config = dict(
    num_hidden_layers=9,
    num_key_value_heads=12,
    hidden_act='tanh_gelu',
    positions='learned',
    init_std_o=0.0204,
    init_std_down=0.0204,
    learning_rate=0.0117,
    max_grad_norm=0.5,
    warmup_steps=0,
    schedule='cos',
    final_lr_fraction=0.1,
    batch_tokens=[131072, 262144, 524288],
    max_seq_len=512,
    doc_mask=True,
)
MLP neurons of a small language model. Each row is named by its layer, matrix (up: input weights) and neuron, and shows model dimensions 432-495. Each number is 128 + 24 x the weight over its row's rms, rounded and kept within 0 to 255.
A block is one neuron, or neurons of one layer that tend to fire together. Before each block is what it responds to, as a language model described it from the Wikipedia text at the highest values.

Responds to: Restrictive and negating adverbs. Mid-sentence focus and negation words such as only, even, not, just, rather, regardless; also some word-initial pieces like dis-, we-.
L5.up2343 [115 145 150 114 135 149 136 128 134 126 107 151 106 155 125 140 128  54  93 109 118 104 127 172 130  91 121 139 123 103 137 115 145 121  95 123 119 108  91  95 119 130 120 170 130 103 119 127 138 113 133 113 123 115 108 110 153 153 158 102 142 137 145 111]

Responds to: Pre-verb auxiliaries and particles. Words right before a main verb: modals (would, may, might, will), infinitive to, not, and adverbs like since or recently.
L4.up179 [107 139  86 106 137 119  95 153 118 101 125 137 148  66 145 210 100 126 115 158 132 106 129 149 123 100 126 142 133 143 181 112 164 118  86 127 115  95 133 100 140 183  94 131 132 119 177  99 133  95 160 156  79  98 159 126 107 135 114 125  94  83 110 144]
L4.up1329 [131 109 141 130 103 120 142  97 162 155 131 151  96  86 143 135 136  93  78 150 125 145 142  94  97 151 148 114 138 167 135  99 108 108 155  95 102 117 175 152 107 171 130 144 131 165 168 132 150 138 132 135 165 101 104 123 129 111 140 108 120 130  71  91]
L4.up1443 [104 153 101 118  98  77 122 137 184 139 143 141 114 134 118 136 108 160 123 144 126 146 154 135 146 150 151 155 131 166 131  90  88 151 142  95 139 135 138 100 107 153 137 159 116 115 148 157 121 159 143 117 126 116 110 127 157 140 102 157  94  96 124 116]
L4.up2742 [120 147  91 114 145 162 137 158 132 107 183 108  74 101 146 129 140 147 146 167 125 135  93  83 134 187 168 152  96 194 125  85 159 136 108 120 121 121 112 134 147 133 121 136 150 109 139 139 119 189 109  97 156 115  89 106 153 124 132 130 151 132 144 112]

Responds to: Bare noun phrase heads. Final token of a common noun ending an indefinite or unmodified noun phrase, just before and, of, that, or a preposition, such as man, material, oids.
L5.up2348 [167  98 153 125  77 104 117  79 203 125 136 105 153 157 128 146 162 163 105 109  99 104 145 121 139 114 129 113 124 111 119 177 128 108  90  91 100 129  97 125 114 122  89 111 156 139 148 168 140  94 113  87 125 149 128 140 121 134 101 114 116 157 109 129]

Responds to: Determiners before a noun. Determiners opening a noun phrase, mostly "a" and "this", strongest in set phrases like "at this stage/time" and "such a ship".
L4.up218 [128 164 132 128 102 138 146 104 145 122 111 143 175 125  80 126 124 139 125  95 138 138 126 177 124 168  83 147 119 151 180  98 139  89 117 110 143  91  99 181 116 152 122 115 115 118 168 121 101 127 132  96 138 106 130 105 137 120 131 123 123 134  86  82]
L4.up589 [161 141  74 108 102 132 141 113 108  89  95 161 199  94  96 128 132 108 173 163 152 126 145 163 166 141 121 116 123 122 118 122 126 164 105 133 130 156 134 105 128 131 151 145 114 118 111 176 143 115 148 179 121 124 157 110 149 175 135  95 110 107 122 153]
L4.up1038 [106 127 113 127 124 111 127  79 141 124 109 108  87 153 109 162 143 136  84 132 131 124 132 135 152 125  86 125 108  97 183 129 154 157 124 134 121 149 136 149 170 131 107  92 146  98 138 136 123 150 163 160 178  85 147 147 165 149 150 117 122 139 142  94]
L4.up2624 [157 125 129 159 103 152 116 118 112 114 104 116 165 116  98 135 117 102 112  86 146 147 185 162 142 121 121 138 129 117 122 114 159 164 150 132  96 103  95 105 102 105 126 133 125 118 143 157 129 103 138 137 105 137 100 123 145 191 117 123 145 138 117 123]

Responds to: Expletive there and pronoun subjects. Function words that open a clause before its verb, mostly existential there (there were, there are), plus subject it/he/they, this/these, which, such as.
L2.up62 [113  90 120 127 138 100 163 128 131 183 120 110 112 108 105 124 140 137 157 121 143 144 126 100 127 141 132 152 156 106 176 108 123 102 143 131 161 142 114 103 123 131 139  95 177 116 142 141 160 134 109 118  61 153 113 137 114  98 172 141 157 127 136 136]
L2.up64 [109 140 149 104 102 160 118  99 119 144 140  75 111 140 141 132 118  83 126 117 147 132 105 113 116 126 149  91 136  84 122 100 101 119 158 118 144 155 109 191 124 113 114 147 155 112 122 133 118  79 118 123 123 121 120 141 110 121 128 132 131 162 108 133]
L2.up110 [ 99 109  89 162 128 170 130 111  84 149 143  85 143  84 127 163  77 124 141 119 147 136 153 111 152 146 122 101 124 127 165 111 150 156 125 150 124  86 107 136 139 145  93 146 145 115 130 110  70 113 116 149 110 102 130 151 128 158 123  90  84 142 116 150]
L2.up337 [106 135  96 110 147  33 192 140 104 139 150 117 127 116  98 141 135 161 105  74 124 125 164 142 168 127 153 119 118 152 157 144 125 125 150 130 136 120 115 111 151  64  95  78 106 120 126 121 130 105 117 120 111 111 135 144 132 114 109  71 124 125 142 142]
L2.up396 [127 165 108 125 117 147 126 124 114 175  76 116  97 102 177  86 121 132 121 115 139 103 138 160 129 105 119  95 137 146 117 107  96 131 118 121 155 149 132 144 145 132 129 113 138 157 164 186 108 136 128 132 141 159 119 125 103 121 136 140 136 114 115 126]
L2.up987 [134 154 137 117 124 142 138  74  91 117 141 125 132 125 124 125 120 129 121 105 118 129 164  94 101 135 121 129 157 114 137 120 100 191 128 128  99 125 150 109 145 142 112 145 111 153 124 127 133 100  65 157 154 129 140 107 122 139 118  94 114 106 140 135]
L2.up1001 [141 122 145  97 156 175 153 104 120 134  89 129 133 123 140 105 116 117 105 138 132 134 131 148 132 107 132 103  89 129 160 144 156 116 145 160  81 117 147 150 189  91  86 116 138  97 118 157 159 110 131 118 161 125 142 113 108  91 139 128 120 145 167 147]
L2.up1168 [142 128 149 109 112 171 127 113 141 124 107 140 130  93 148 124 124 149 139 140  77 108  96 135  80 113 111 118 144 103 129 146  98 156 160 108 158 109 131 178 101 118 161 149  88 115 141 134 151 172 106 117 115 134 135 115 130  87 153  97 122 106 107 146]
L2.up1511 [108  87 106 119 152 121 149 114  93  92 123 140 118  98 174 127 100 130 108 106 123 152 101 112 117 123 130 145 159 129 105 100 129 158 161 105 117 130 134 106 135  92 119 112  57 134 115 134 111 101 108  71 109  52 121 124 155 126 141 117 100  78  92 119]
L2.up1592 [ 94 122 138 125 106 137 138 141 130 140 149 137 115 121 140 132 101  77 140 121 118 138  90 148 109 144 116  77 117 119 151 178  88 142 114  62 151 137 100 100 116 136 146 136 141 141 128 124 143 137 110 106 142 138 141  87  87 136 164 133 117 120 145 138]
L2.up1873 [152  70 186 131 103 158  83  96 106 166 154 130 183 136 134  91 149 143  99 119 158  95 108 116  94 120 161 131 107 121  96 132 114 139 145 125  85  98 146 179 142  92 143  95 135  84  81 102 131 160 136 152 143  79 118 143 118 157 132  78 144 124 159 181]
L2.up2008 [115 136 107 174 142 123 137 150 108 148 120 133 129 156 167 127 111 105 153 121 126 106 175 120 186 103 165 163 146 158 131 123  98 144 148  93 107 123 101 143 172 181 154 123  88 104 121  90 143 115 157 109 133 124 148 110 138 133 133 149 103 114 168 104]
L2.up2044 [164 145  93 117 149 130 120 134 134 128 126 108 137 145 123 181 117 106  87 134 118 132 138 142 122 108 122 196 131  90 102 138 156 116 102 115  96 124 105 157 115 119 124 118  97 103 171 108 119 119 128 132 159 109 138 106 163  86 135 142 134 104 103 138]
L2.up2313 [137  97 133  33 111 131 153 109  78 153 127  97 104 131 109 148 123 136  93 139 111 142 160 109 148 171 120  98 103 146 158 140 112 117 111 140  79 119 155 135 113 139 160 134 158 147 120 123 112 121  80 149 129 123 149 110 138 134 157 148  85 151 167 129]
L2.up2383 [143 108 119  78 101 141 156  85  73 107 155 115 138 135 131 155  98 111 138  99 147  86 178 123  92 126 133 109 139 131 132 145 171 133 134 155 132 223 112 120  86 118 133 133 123 156 136 126 150 154  91  86 132 123 110 109 142 109  82 122 104 163 131 139]
L2.up2810 [144 154 118 121 104 140 152 137  84 117 133  98 141 140 119 123 107 132  88 102 172 110 102 119 141 136  96 101  93 130 113 142 117 147 120 108  97 110 116 106  74 109 151 152 112 100 128 194 131 122 135 157 176  12 146 132 149  98 163 145 109 118 173 131]

Responds to: Person role nouns. Nouns naming a person's job, title or kin relation, often before "of" or after possessive 's, e.g. tutor, chairman, daughter, plumber.
L4.up324 [131 132 147 131 104 125 100 140 149 115  91 170  91  92 120 127 104 146  83 155 134 108 153 154 150 141 128 136  97 151 138 188 105 205 152 169  85 135 160  65 123 122 139 136 155  85 160 146 155 106 154 155  94 100 161 150 185 104 119 190  95 135 127 119]
L4.up562 [121 127 175 115 155 192 104 119 129 102  85 169 165 103  97 112 110  80 127 172 102 104 162 124 140 102 134 136  92 136 116 147 132  87 154 119 126 105 118 108 150 157 139 163 137 121 122 102 150 126 111 128 150 100 149 148 125 107 134 137 111 122 123 127]
L4.up1710 [122 119 114 116 188 161 133 140 149 119 103 169 150 120  97  86 126 110 114 125 104 134 163 171 161 146 155  98 121 164 121 146 157 137  95  99 139 176 158 125 162 107 145 108 153 130 136  91 162 100 131 120 130  99 140  89 122 135 182 162 108 109 131 116]
L4.up2651 [147 106 128 115 145 102 132 137 149 132 150 151  96 109 139 153  95 106 138 141 133  81 138 118 119 131 152 123 121 148  96 111 115 140  83 106 182 167 126 109 145 127 126 130 121 118 129 119 130 124 124 137 135 170 148 103 175 148 122 132 120 144 152 116]

Responds to: Table header line breaks. Line breaks ending a markdown table header row, just before the |---| separator, in Wikipedia charts, results and sports tables; also list and section breaks.
L2.up159 [135 148 138 156 110 132 161 130 132  94 142  53 120  69 116 127 127 125 104 135 121 180 137 131 109  95 144 115 125 136 152 142 136 114 109 140 144 168 119  81  96 129 125 138 123 146 145  94 120 148  56 103 112 128 134 145 155 152 156 161 110 124 104 157]
L2.up217 [148 164 142  98 113 127 124 119 139 180 111 134  94 109 149 114 121 120 123 166 106 170 130 158  81  81 143 135 143 149 126 152 145 110 122 133 114 130 187 200 151 110 144 113 105 130 104 153 164 116 127 154 114  61 121 153 109 123 142 106  76  72 116  94]
L2.up565 [133 120 153 145 138  70  86 111 167 125 185  77 131 139 141 115 103 111 128 133  97 143 107 121 129 141 158 138 134 100  89 111 111 111 154 160 106 155 105 138 106 105 143 115 123 144 129 167 113 112 123 134 158 128 126 126 151  90 140  97 113 162 145 137]
L2.up791 [144 125 120  98 152 124 155 127 144 116 141 129  90 131 122 125 112 126  87 114 159 107 119 122 106  95 119 145 153 152 136 123  86 106 121 147 127  98 135 157 112 103 121 108 162 138 114 101 102 127 120 142  99 113 115 121 110 119 159  84 110 115 117 172]
L2.up792 [132 140 122 154 123 146 147 163 118 112 113 107 138 125  91  92  82 106 140 110 112 159 122  89 143 140  99 168 122 120  85 122  75 133 106 103  92 105 142 161 149 149 138 149 106 116 140  90 111 109 107 128 131 105 138 110 138 141 148 126 120 149 141 136]
L2.up860 [143 109 139 120 120 118 107 109 128  97 156 157 152  84 105 143 149 109 109 165 116 122 106 108 148 108  99 152 143 153 137 104  97 115 178 148 134 131 121 144  95  89 125 105 135 106 100 144  84 123 127 125 130 118 119  63 158 164 141 137 106 107 120  83]
L2.up949 [133 116  87 148 124  93 127 112 115 115 117  94 155 127  96 109 115 137 148  95 115 141 148 156 152 144  87 125 138 152 120 142 168  79  91 107 138 135 152 152 167  92 108 132 189 141 135 118 122 149 112 131 146 138 137 205 123 121 113 137 176 104  93 106]
L2.up983 [117 116  99 165 124 128  90 140 138 165 156 146 131 104 145 154 108 143 158 115 102 142 109 113 145 132  99 118  99 114 148 139 106 167 154  92 166 139 127  83 130  82 100 148 167 140 118 119 143 171 111 114 125  91 120 125 144 127  92 102  95 129 112 137]
L2.up1092 [157 125 126 104 106 135  86 116 115 160 166 150 127 145 158 133 109 123 120 110 147 128 129  96 141 100 113 110 121 169  64 160 144 126 114 120 120 148 158 146 125 171 174 117 148 125 126 124 103 117 162 156  64 116 128 124 175 121 162  97  75 130 136 184]
L2.up1129 [141 156 150 124 159 121 107 131 137 179 125  93 153 148 131 135 115 127 133 141 109 136  97 136  79 107 104 106  68 134  88 128 154 105 115 128 129 132 129 145 127  96 154 131 124 137 115 124 140 170 158 136 144 127 133 157 115  87 121 129 123 170 145 159]
L2.up1433 [156 103 153  74 155  98  91 110 114 204 125 135 137 128 109  72 115  86 163  99 125 146 100  79 127 148 125 142 130 113 113 132 122 151 134 122 130 116 141 117 199 109 126 125 145 123 110 123 127 128 130 116 117 180 106 147 132 127  69 117 137 116 139 110]
L2.up1918 [ 91 140 133 136 139 119 133 133 122 109 157  92 157 170 144 148 159 133  97 132 144 111 118 130 147 106 128 139 169 131 172 129 102 160 119 127 115 133 145 113 145 154 132 154 104 113  72 138 138  86 137 133 123 140  96 108  98 136 106 106 114 134 157 148]
L2.up1943 [118 116 131 139 128 108 132 110 119 114 176 122 126  81 124 115 108 159 128 112 116 141 133 143  83 156 173 131 108 122 126 142 161 133 143 158 149 120 142  97 126  76 124 139 144 132 152 127 136 138 122 114 136 126 123 128 150 125 153 119 106 147 143 135]
L2.up2002 [121 156 150 145 151  34 109 134  97 123 108 142 141 128 171 102 111 132 177 115 118 172 126 163 118 114 106 131 156 132 128 146  96 128 122 120 164 119 125 146 135  94 136 155 109 130 108 177 171 137 134 117 149 112 146 142 154 128 127 143  87 117 137 101]
L2.up2057 [114  84 118 135 137 106 112  92 146 119 109 137 147 136 130  95 147 170 121  82 149 110 106 152 124 110 118 151 143  87  96 118 135 146 165 118 164 136 125 114 127  78 110 132 144 117 147 121 149 111 128 130 136 129  94  98 119  98 123 124  83 123  48 107]
L2.up3017 [ 86 138 108 127 115 123 161 109 101 120 138 117 153 155 129 127 106 124 147 143 150 126 112  94 154 109  65 170 154 107 117 153 116 131 150 146  91 111  76 103  91  85 134 174 163 157 105 122 128  71 125 150 119 189  99 123 108 119 148 146 111 108 159 141]

Responds to: Noun phrase endings. The last token of a noun phrase, usually a closing quote or parenthesis or the head noun after a/an, such as "Machine of the Year", supercard event, confidentiality agreement, before of, in or for.
L2.up61 [105 160 109 139 132 105 124  96 133 108 138 107 114 124 133 136 156 122 118  92  72 125 113 133 130 133 115 123 132 145 174 158 111 135 136 150 121 141 130  80 151  98  82  68  87  96  99 119 138 114 108 138 121  92 153 135  75 159 109 115 132 115  88 133]
L2.up220 [123 144 128 136 125 134 139 148 136 125 197 167 151  97 105 133 116  68 150  87 141  66 105 106 123 126 174 141 101 107 125 117 133 121 142 145 108 173 142 155 132 132 140 107 105  83 126 115 104 128 129 119 156 122 134 125 139 131  93 124 121 140 144 155]
L2.up295 [169 108 112 131 109 158  99 116 172 128 125 114 139 130 113 116 152 131 128 101 125 112 122 155 150 123  76  73 134 134 139 148 141 108 145 114 144 133 126  91 168  82 170 115 135  81 133 158 109 131 104 133 132 122 151 102 107 164 161 115 141 134  92  76]
L2.up407 [133 124 178 117  89 102 108 149 123  91 107 100 119 100 144 130 144 136 104  94 130 126 114 120 104  99 174  78 147 147 133 126 102 115 137 127  99 154 111  95 119 110 119 120 165 102 123 145 101  91 140 127 128  78 121  95 134 105 149 152 112 129  69 141]
L2.up476 [109  83 128  94 130  92 149 101 144 129  81 138 146 110 119  95 143  94 158 150 102 141 135  91 141 137 108 105 145 131 119 109 103 129 121 165 122 106 150 130 117 130 147 127 187 139 158 163 127  87 125 138 136 151 137 134 180  50 199 127 108 110 107 129]
L2.up721 [126 111 148  87 161 125  90  98 132 143 125 144 123 112 167 102 130  75 101 118  86 122 141 133 131 106 144 121 124 120  90 121 141 133  98 151 163 141 156 158 145 121 111  99 111 123 170 128 138 136 151 131 115 129 158  69 148 111 123 128  92 112 151 115]
L2.up1000 [120  88 135 132 140  86 137 111 152 141 139 141 113 109 152 121 160 128 115 118 144 130 164 135 112 146 147 118 129 130 154 135 103 108 129 123 121 101 102 169 105 104 122  89 172 147 140  86 153 116 151 166 149 186 125 157  93 140 117 140 135 166 148 148]
L2.up1014 [133 130 120 144 106 100 104  98 166 130 126 140 144 119 172 134 139 123 103 139 156 157 181 116 112 113 135 146 153 123 152 146 127 165 121 172  89 127 129  99 132 125 132 104 134 145 158 133 127  93 139  78  70 114 144 139 160 136 165 163 100 162 104 110]
L2.up1326 [107 116 150 135 111 121 176 124 153 156 119 160 115 162 120 116 150  98  97 133 153 110  96 161 117 132 124 131  94 146 128 145 130  96 144 159 145 105  87 110 152 103 119 125 116 157 115 117  94 128 122 125 139 123 115 139 117 148 107  94 132 179 119 146]
L2.up1405 [137 121 105 114 107  91 121 144 168  84 125 125 118  98 118  99 170 133 134 131 143 122 124 167  92 133 147  99 137  86 123 125 141 107 129 104 120 102  90 136  95 136  74 144 129 134  91  66 156 146 133 153 148 125 158 112 154 114 141 126  79 121 126 152]
L2.up1703 [163 123 127 125 121 153 137 100 120 110 137 143 125 147 148 131 166 121 124 135 120 123 104 135 126 123 187 118  82 121 130 132 112 153 164 144 139 119 104 161 100 108 150 133  80  44 139 138 136 160 127 142 105 116 107 151 139  86 144 112 111 112 149  74]
L2.up2039 [119 105 170  90 151  98 139  98 105 109 137 147 140 143 175 164 120 127 135 101  97 105 127 163  98 129 138  68 125 122 149 139 123 133 134 105 140 118 163 157  98 118 113  94 110 129  92 113 151 148 132 119 140  98 118 151 143 149 122 119  98 126 160 145]
L2.up2587 [118 141 115 105 123 129 154 104 141 117  92 157 103 132 141 132 133 113 107 101 118 165 123 132 110 135 150  99 151 103  76 134 143  77 166 102  78 142  87 107 108 120 117 104 139 155 135 139 125 131 115 143 143  85 125 147 173  90 132 113  90 115 140 147]
L2.up2847 [ 97  95 141 115 121 132 153  75 168 134 126 127 103 115 130 127 137 104 105 137 103 136 113 146 157 137 123 114 144 157 115 158 149 139 154 136 121 125 136 131 144 122 146 131 108 113 115 112 133 102 132 112 138 114 142 101 108 104 111 127 153 126  90 132]
L2.up2869 [128 138 125 150 129 140 122 115 110 148  85 115  99 104 127 168 170 133  97 126  91 107 107 130 104 126  86 130 162 118 121 152 119 121  96 139  98 101 117 168 121 141  99 160 149 115 145 121 136 116 109 149 143 118 137 105 132 104 131 123 160 153 105 108]
L2.up2913 [117  95 130 108 116 120 135 141 147  98  95 104 120  83 158 143 132 135 119 136  73  92 134 122 149 125 116 125 123 137 114 160 123 139 148 151 113 140 103 131 122 161 146  85 170 139 119 151  92  81 102 111 112  72 133 141 169 106 118 113  81 131 141 100]

Responds to: Dummy subjects, forward references. Sentence-initial dummy subjects before is/was/are, such as There, It, they, plus forward pointers such as following and below; weaker on place-name fragments.
L5.up211 [105 145 106 132  92 103 118 153 153 176 125 101 143 110 174 102 142 116 142  60 157 141 141 153 149 135 137 126 116  71 136 119 147 111 141 142 126 126 127  97 112 120 146 100 137 132  97 119  82 114  74 141 162 117  74 115 129 117 109 119 119 111 112 107]

Responds to: Negation and absence markers. Words and prefixes marking absence, negation or timing before a clause, like without, not, no, un-, non-, before and until.
L2.up44 [130 154 110 116  97 126 115 126 119 123 138 147 106 117 128 139 101 147 114 142 106 153 147 128 130 139 136 103 172 137 135 163 104 154  85 155 102 115 161 165 149 121 169 121 158  88 100 133 102 107 144 162 150 186 137 194 132 114  91 121 138 135 155 105]
L2.up271 [115 122 166 151 159 160  84 133 146 111 116  94  94 102  88 142 125 164 153 153 126 143 143 133 119 121 116 111 130 139 166 119 141 109  72 106  75 129 154 136 100 116 153  78 140 106 135 140  98 135 144 113 131 128 137 120 130 140 149 133 130 123 124 126]
L2.up338 [154 108 169 106  86 148 142 138 154 118 114 134 147 109 103 101 122 134 122 153 147 122  97 209 148 135 121 139 114 129 163 141 131 122 165 138 105 109 107 115 136 139  84 113 172 108 124 121 142 136 137 141  87 148 138 128 127 155  46 162 130 126 147 160]
L2.up425 [149  95 120 173 127 123 115 144 114 129 117 151 155 143  94 145  98 158 120 115 148 112 118 109 189 124 135 148 159 129 154 121  68 157 107 123  86 103 165 125 111 137 140 174 130 121 138 165 119  91 152 134 151 132  90 143  82 114  88 118 152 134 115 134]
L2.up458 [110 122 142 131 173 144 113 115 149 111 167 150 131  61 148 146 104 122 131 129 145 158 132  86 124 146 171 106 144 124 131 101 152 131  94 120 122 136 156 171 105 153 142 138 201 108 102 128 119 144 142 163 131  96 188 114 115  95 114 140 131 138  98 117]
L2.up601 [135  87 141 141 110 151 176  97 116 123 139  72 116 102 116 150  95 112 149  74 109 125  95 164 111 138  55 111 151 135 112  84 156  78 137  97  91  69 126 112 142 129 128 127 195 144 189 137 143 121 153 130 144 151 108  90 133 133 122 104 117 115 185 106]
L2.up944 [130 100 120  67 108 129 130 107 135 158 144 132 163 102 100  90 110 120 148 117  91  88 130 159 133 118 176 166 115 147 139 113 166 126 104 140 142 130 142 135 132 168  89 111 159 116  96 155 138  94 152 123 135 124 113 120 121 152 119 133 138 157  86 122]
L2.up1106 [111 120 105 118 104 141 126 158 117 111 138 137 145 117  78 139 121 177 161  86 155 117 143 135 109 133 125 109 128 175 101 111 134 138 145 138  92 139 105 100 139 129 146  85 161 120 128 152 157 147 144 130  95 179 166 112 131 111 149 168 173  89 109 141]
L2.up1256 [100  67 120 116 135 182 118 169 119 132 164 136 165 105 131 131  94 124 139 152 141 137 137 123 118 121 152 141  92 151 147 102 134 123 129 118 102 125 135 116 120 149 133 132  76 102 146 161 144 118 119 125 143 125 177 125 115  96 137 124 102 133 149 111]
L2.up1640 [118 100 132 125 121 108 130 112 118 105 131 115  73 103 115 145 108 132  76 140 155 112 125 132  94  80 135 153 130 104  96  79 156 103 135 127 139 127 131 104 148 109  99 134  91 141 139 112 112 115 108 113 145 128 147 146 160 135 178 126 102  91 112 145]
L2.up2035 [166  75 130 146  96 117 117 173 122 133 147 110 147 100 137 159 111 158 142 138 140 158 128 140 109 176 110 143 123 149 176 102 147 123  58 137 114  96 111 114  91 119 129 110 137 122 133 128 152 145 159 157 188 164 157 111 152 165 111 121  87 134 126 151]
L2.up2225 [ 91  89 147 100 117 124 124 103 131  85 122 126 151 126 130 134 154 118 125 129 113 144 122 107 109 152 116 132  95 155 148 112 111  80  83 125  87 124 134 140 119 157 108  91 145  89 165 121  83 130 124 135  96 140 139 134 132  96 115 149  99 140  98 137]
L2.up2338 [144 168 137 132 182 134 165 121  99 101 118 116 107 116 111 133 134 107 118 144 131 154 137 145 115 119 137  93 135 108 140 113 141 189 136 131 102 150 158  83 119 167 124 121 145  82 118 125 165 148 143 127 151  98 110 178 124 121 141 127  82 134 121 133]
L2.up2672 [110 103 156 113 153  81  94  91 132 134 122 109  88 138 106  99  98 128 139 121 135 117 154 135  93 165 113 123 124 117 182 141 129 121 150 117  73 115  81 122 119 123 141  85 171  64 133 106 118  87 143 147 115 122 111 129 123 135 101 144 118 117 169 156]
L2.up2821 [104 157 107 104  88  97 106 153 123 145 109 116 157  77  93 128 115 143 159 122 167  99 144 132 122 138 122 125 158 142 175 139 130 136 132 134 145 125 126 104  85 102 156 127 156 106 148 103 132  30 157 162 155 103 136 121 120 158 111 130 109  93 159 133]
L2.up2889 [141 125 178 161 126 146 128 151 132 134  94 107 111 164 133 180 161 174 141 136 133 182  95 122 115 116 163 133  83 160 135 128 118 147 146  80 134 128 138 153 137 145 142 125 145 114 153 146 167  84 143 141 207 174 115 137 116 125 115 104 114  95 174 154]